config.toml
d_model = 192
rope_base = 77800.0
tie_embeddings = false
warmup_steps = 360
z_loss = 0.0001
MLP neurons of a small language model. Each row is named by its layer, matrix (gate and up: input weights; down: output weights) and neuron, and shows model dimensions 0-191. Each number is 500 + 25 x the weight over its row's rms, rounded and kept within 0 to 999. Numbers have three digits each. A neuron's up and down rows have the sign that makes its largest values positive.
After each neuron's rows, "fires in" lists the words (lower case) most often at its 100 highest values on Wikipedia text that the model never trained on; "fires on" lists the tokens most often at its 100 highest values on Wikipedia text that the model never trained on.

L6.gate910:568523494491484506493521523510517493507518506511494530507519522471467482478536516498484535533425486473487502537494475478493459503510483492468498520524517498488532531488496522493520534492508470553495490494505522456498485493528539484462485530501505497497556519528461499490483498525490477485503533484483547510476508504530512498501471542481527511510542531512566493486512517487543540525466492488532496497475495463521445512510481449572476543529529499536518495526550476523538495501530456511482477505502526529502488510474515472494518482499515483483537486534526500526528504500549516480
L6.up910:499554530488525497499495474514487502482485511524516530479507521490519508492479501485487522539481492463436483458489532487504454492501498502474475535524510492461504470485548528539510453491498494533544479492499531455501504480481528519500493502538474516514510475541482511505493551527477510516510570525503529492477512460541519483514443523482501531508521478502512477426501513488476508530481478489540503515527483494523517485495468475506461515503536547511474530508544525501465482529541498534513513543551515476509511522473509483514491476494441525465505506504501477553519501500503515522
L6.down910:468517520511496509509499492510505443473474516523498496478518505504513515494469473472511495544527437491506465491498498513518456525498528512484503513479478530486500451521504515498534466508467486506528482360492473502514542492474487493532434450511480490524488466486499477485490514518496513517501524516505498510503527488521532475486494490546480506502479457505516475476507511513497533486487503527502510519506472511513509480485534495471499505510495534486497523492486549501501434525496519497494505516528515527478543523497513494523491491547462493490493498476492407510503498495501506563
fires in: "the"
fires on: "The ", "the "

L4.gate3:480465504463507493488498470517505549510486481463496524486523483492485439538437481491510518507485520512466522517505506511512483486510496499476506501517508479499540481501504517507464536537508546513515470533509506495504486519480515538502478490542518556505484532529505520498479466507484472499553451554560477488485469504476477542461486504510532450510499515474544511479470486514476508487509494466532467472460479499472549514527501482528507497448537477490503532493516501528489493508504552497537499526494539492518555496483451534457485515485497483496493500495520487501442465517497521467
L4.up3:469493481500503537513508517499507483487486471522491494503522495536473503447510490454512457494549472509466519513479447528451494504479460470498496479506487547465520522484525553535518458535462519467491480483511501495518534493481503491495535454503453511497511509529550494519493552529530536489507508521545531489551510476505519488526507473497516530491541517494494495470470498520501480490500501498505526493519509492528502467512509511470494516531520504465496466423504542490509517493488478519533514440476509537470532437484479458476520530502505514510538488508499535487536485504534487498
L4.down3:480510504485493496462496498495453476509464482542454480494564521533531531493545517516489527502499491480483461500486509489472535469532507498544520510537495511512511499462495507499512556484522480501495483522457503517520491491495526494492461568483558490493514548492489520500467474503471464473514521506496515492491496470490490487529499530465515490514495494522475510493464523504515535496502527443522465499484497505509488504490514499510510487466478497531539501551498552506489569535538527485507498482483521512473515554485534523457528520508516507493516485525545502466491412498480478493
fires in: "san", "los", "five", "square", "required", "ago"
fires on: "qu", "an ", "iv", "os ", "ag", "en"

L5.gate585:536482495487509464480511512475543457511537469496512553502557507517480547484533500477498471493492513510507506461490487512524491517493526466474520504502527487477540483532478508509551518456528506543489500480544487532499441487520432466510505482535520529514491516482472500508508454517469476541518496477494537516527527491476506512506539480464502517513485498553505563515490516515490509501523484499491511500448526530492494503497485467507488481530454521477532481465515498479508514521466484483481535474531538519471546510518519504543526469487474499480562500524515510517505522527483533492
L5.up585:466490449465507482481430501503524500489511526521495468484556478519502481520508491491521519541482493523495447562538479492531482512505462492498506425503453498496506495472526504486502495505462529519493493522509486453535484517480508482516515464492493501478522554522496505534492485516467505509485484534485447491461498496469511495501498537500525440503500524480487505546483512496478500506457463512519488459518549494467516484525496526497490497500532494473543477502459495506471473516485519495515516537518491518498515470479545549495486453465475507518538546477468501529502513542515484526
L5.down585:480462500522466486493445518468547470498543512499559502499494491517499512488503500503474482470519488535472534494507515517463479524506481501496526517516505485472513536509499560538543506512490524492509497510501530523461491531535475501495506497510523524479488459496529511543499486506531518533463489494495489448539522489462513556469516490497528489494475489504512505480494519506513498530517472538524461491519461510495489498478523528515486490498482517467506459482514521493495486518490506440484547487501544526456491502556485539550503497511463508444552479483485546501500555452540526487
fires in: "would", "will", "removed", "makes", "private"
fires on: "would ", "ill ", "ov", "ak", "ag"

L9.gate989:516492496504510537478514448513539489497501497507539476507473501495514515489489516469479475493493478504528437513519513453498488497508497511474495550528512468470495466501464508504455505509460531508497476529529494493487490499496541483540505525514437548500480559449453454486475474450516478506499519459510488479478491524514496463500484496530497470511469505505489509440560554518529492502520484478529503517497495521487488517493510467521489528502503487543514464486500503473516520522513550505492504475504519454499470522524556413518523486511483507490486521505527494532527494530488514498
L9.up989:509491555547532495473480452539518490510461515507524496519488485504516493540494466505488490496488494406478482520508549517471512499515538495481509490498491509488509495473509486519485494501495513507505523491498500504506520549486486506524485497501451536503504522500494497552512531471480515545479522512528495474554512474494537508508498460494491489538513509468498485492514519490489472507484480439578483507507529498487478474502489489484475510540524467467484531486500491515495536455499499431530557539537554482508509509456507500479511478469524506480499531533496505513461503437484511522
L9.down989:528489485544533505504499487490502461491505484513515478509480488501510499482520489525503556527494495468502527470518516549470498542490525494526456478450500507523509524482507426516546496503516508510530481442487476500521522496529475514480493508498507520510472506471537472483530459483467491491503501510484521534507474488495459479528493515490453516516497503477461523526537509507465539511510522511503497504506510479475474452521508501521510520520489487472476488442476524555486402486542504504512481520513488476534472507462494484529461498465469491447495506509494442512498532542489479482
fires in: "a", "the", "province"
fires on: "a ", "in", "the ", "et"

L2.gate714:493501542469513494477510521491516499505509516471513543492480487481511498509574486532485496466498471476491546515485497507500482478525499445453511484498543471542534503449502516486473496512459471513499513491505510493504464472510471552490556495504496501504520481454513519552501507519519459495479527458488526477447509508468510512540475469515551523533521497526509513492469506528524486508525493536535508517537509521547471509469475516523512498464539508487474485490465519508471490505490460479442537481501442490495507434497525520490501536470491525486550490507478496502495520517514486489
L2.up714:521512478498488506499475491494516476510514509495513537530518514497505456524541501510518447471510476502531542486572496522518499533503498441505478515484531516513494506468549508504549583569523509518511475496488495527537454503528531508484457487503493511517477482516502460482505537525499483541508496533445494474506503517515489488492501505492529490516532487483510476498428479540497501446459465535542455468503491493496484507500536468462487472529524514505515474513509498470529498490495473473507510500552528513487461470482469528497466476478527488478465499509495492486483495490496511495
L2.down714:485501492497468509449505449501532483519522502482498525493527495518485522471495518533481469489501464482460478498514503471501493523487487537480526539515492507526508500549481573503505478431491493499479526493553552521488510465472518487504514480477524503517502501488484529504485478492507504516490513467481441471531543532447515532473483455493508504521459509513498506528489521498458502438504525519525470496502497476522541475503512520500519521489521552495499504496473535499486457507462509492471441519482492521486511556483513500535524511501519512488504497461475550470526522462476452520
fires in: "would", "will", "that", "may"
fires on: "ill ", "would ", "en ", "that ", "ach", "ay "

L4.gate126:516509476459485515499507525533546476508468460467463472548502483534496477506482522532466540505527475545514490514490518503535485484523511501517475519492467551491487491519496479491501488484506522496521474519439530536466518501510513447487539502504487496477492504504497523475512495516484470505471524516509514484494548500490487519435473487493469490496482511485489441563523492478545526467523458427523489505467482487479497492500525501499502558547501518523469532479550490504513487483468448485495471490521492529489528477518493522461446524499491520483515500516502512499480471499455518519
L4.up126:504502472507493492504484510500510484502508480499486485524500467480494508544527483501493536483502515523512533501483528485493506487521531538509514457509529488521487473535509518532546441521541486515484494517545530450473441520510533506422527484544493475507486493500517499537504518455438527518530482510491504497486505490533480537485471544523487547436540498525489492456475509517485514523493492511524483472507495525544502510495511495487507497473522471485541481482539507512478475508519522486564444484501468528479492536510508480505514444532507537523538535481514472514512512504524516515
L4.down126:492507554478485489524499537489513520471486482467514509506536545495503512508485485540519485492482457493494516511479551465480499517477501454514484513522500488500513490503479521497510453493478515517496468536509492510506482481519485543529502539485510523502504481473500523494445502501505533472467509473492476478479513551472436478531532465522508538514492475530485523502506505499485441496500546505448501468454504479490456501499504490506484483527483422503506523495488526470493449513480486471524483504517448459551489479472494458479524467572487496546492494483528527490523525519491481487
fires in: "high", "supreme", "currently", "round", "ray", "control"
fires on: "h ", "e ", "ent", "sid", "ol"

L6.gate314:502522466499499534482491517488542483501533462505510495506518494512506521516472479476509524523464440460506501499498494496454510530499516502539498484499536489536510475511499492520493486471485521550539490494505509549527506480493506494505527482515483499482462563506503486508519518495463490521439474540481523475483496500487499527486480498497464479536495476490496524471497483506467538488473447517486527498497544508504507531503494509554457512430510475452472506499500511511526504473515493561468517506481543509534515508469503465517517482474472509502562539543531509460477537486552530461
L6.up314:464564465523517522519495523511468428504456543509516513491485508494510487474519501477492484472476475506498512477543497501497506505487510496506484499479550475513514454502510495529494493463507491524495514507519527566472491484491476502458457507514522518481480470495465498512510475504480483541464505537527512466504509495514563545517490515475458495487535462498499477452537505547476529502518476540485503537480514511564523505512508508500523510502497533517484503505481526532552467515530485534479525550529516464551515493490504454514473471495485530475520519508485473496513499448492519522
L6.down314:511500481506484527466485457509471498496478503469508513492515495511522522459521507495464486475539515517517455486511487463522482467516504511474510519513492483464484523491536524471508508510461514514459494378509543482469515504498490524476498478488508492507499451506485474522532500532509502520512509515504546521510488482528525484499471508444529494498484494512520483504495510499529461487471480496514504522490452470492503512493473540533524500491521533542538488520504517486481483523478505499456506496515466478477482511526508521542452485503530522457505439481500437527532487482430475530
fires in: "the"
fires on: "the "

L6.gate493:524473511504484512520486517519493525502543492476499486476528503569566473508504506529512528487496481487503507568446522483510448459497488499547523478521492467490466503526535482497487451490509520499542468502523531504510530498505519479479511536524491500480496469492514506512494469555485491465510486494491552494499497500524459502514493540522491526490455503482483477502447498510540492494510488485488457503467482514471525530476455509533447476487538498548497466515520465488528505524527503531497505514514461511499495506517502513540469471457516488527464494498526523548478430507512497489
L6.up493:493471505469503567442494490512471494498513466515477519493469534449502463486500515478503487582466496517469476515512528529551508490521485449509522434502500496551490536517482522494473491535470472494526498481533480516497501484472508508546521522500491504542491502455519495468488489509491526507515491455486486478501488489515507502517510505485448505471496511502507509461497484520474497452457531474483514520488556466504515520466481535499494490509545569510504460494538508498497500486508528495518484489512487508493482460523445550475524528493463495514494529472503500537524470501492491518
L6.down493:511460493538451505477517442466475509504477473505527513501549440511498472472484489529488502472515518501519494484498533493456467518532480549505521518538464508496507524484550490470515506497530523505495512476500520443497497476525497510468486481490501504503525491499492493519500473487508547505569511464513503481480498525538508543457479516515480443531487500500472533530503491550543484522494486499473493492481505506509527500531509562537491517476509478435525535496493495493487517481518517515461475487511459522476532491479522534479560527509523497487474530514496529498505510464535531524
fires in: "los", "san", "netherlands", "alexander", "london", "republic"
fires on: "os ", "x", "an ", "land", "ubl"

L6.gate93:484509528479443469484534499484523521503499496526522516475502511492508524494491504505518487497511514538466516511544474509483470499511451474465479511485551517532515523536526490526521537513506502518501508514526495507504552462529526536504519479496487520510487504425468470464534475475478415508494497492486525531491526542495512471505537535477497505509538519502506498505525443473451531519510517496506496483490436447476520525484495467525480477510488482510494516530495515488477501521510483482507538502524503502519473500506512476499478422463516470491513489559525498527485490521501554501
L6.up93:497497491518485512528527510465511485508500447509516517499464481475459493484519529485487500563489487484450490456477509515455504503460503501472458498558528486482549506500563503486551490501500471485492525509534469470515557469497467516511506502453572518483495523501534486510520510545505492490548479479477498523529503506501500477478496503501477513533493501489497548515546493501544500487485490503448506519482498487506515496479476527503510480472525499500512484546515486480538503463524486488450491508457485511508491509527554495551475467471465542458501473470530496523492483518504513473
L6.down93:477498496501501510541526551507528470491495506511524509503499442515516513485497499495493473518514462490506508480526501487488477476457513482462452490486481508499523531502517521499515493480522496536498471438483514507515463528495469506495516490514534493505485517470548511495444489535541465490504519475463524494482500474495541492510538477490512510494481500518514511456492519511477485514498553517503524520491443574480493495490466510472534496519535484481554566535544513572514449445497520503498494513489476532496504505504486505488498527525505479482502478510490449506481477472525527435
fires in: "this", "these", "the", "synonyms"
fires on: "this ", "This ", "ese ", "on", "ov", "s"

L6.gate254:520460513449494481560485517469534511514487508470539545539469468475553509486511468506476510519502479526437530531506498543523493502522494469538549502496517496503555511487495472466465483532519485513512472508517480503445526522512481520459505499494478518526541492539484501463480529490468457520555502463501492470526493540491451499522483525507534530526506475484529497488475487501477520466485438505489466514465514512510494487510450482528474514510520501483450516532519504500503491515511539522544496480495501517499501480482473462492495463495497470510499516539518502481501520466498500518
L6.up254:471509519508455507499500510494496523518508468525501475492458510501483472517424508524487504488445528502475507489478501508530481495532507492505507473511446482477525500468472452536480492506540477563492480499500488517496505510479503456459491494497505531487499490454506509502475482445469494522495524455504521493549529505528534475533538504505444537461506523549519512523520529506494482482485512531490508559509536454532485510465505479494517511501483475528479511508499505484508486445479509492482458454529496521558512485473513513519521491494509476531551504520489493483486522520537553474
L6.down254:490497483506521482521502505489508522503478469517489518473483489477555512500482459483466484461537483543489493490563490513490487512504506519505482495470506480534518486515483474493502542505504501521508478411498481504460510468484520527486506431478524489524567485500530488490538520467501531519519527508487462521516516490502527467478505506484519523533497548534510520506512455514501496527518516502464514522489507516519489456513465536479476470498518525521489497516495490538465493487548500487543506492493477548518508478558505466513534504445510499504548476529492448492444492477505542516
fires in: "some", "many", "more", "most", "000"
fires on: "ome ", "y ", "more ", "most ", "0 ", "en "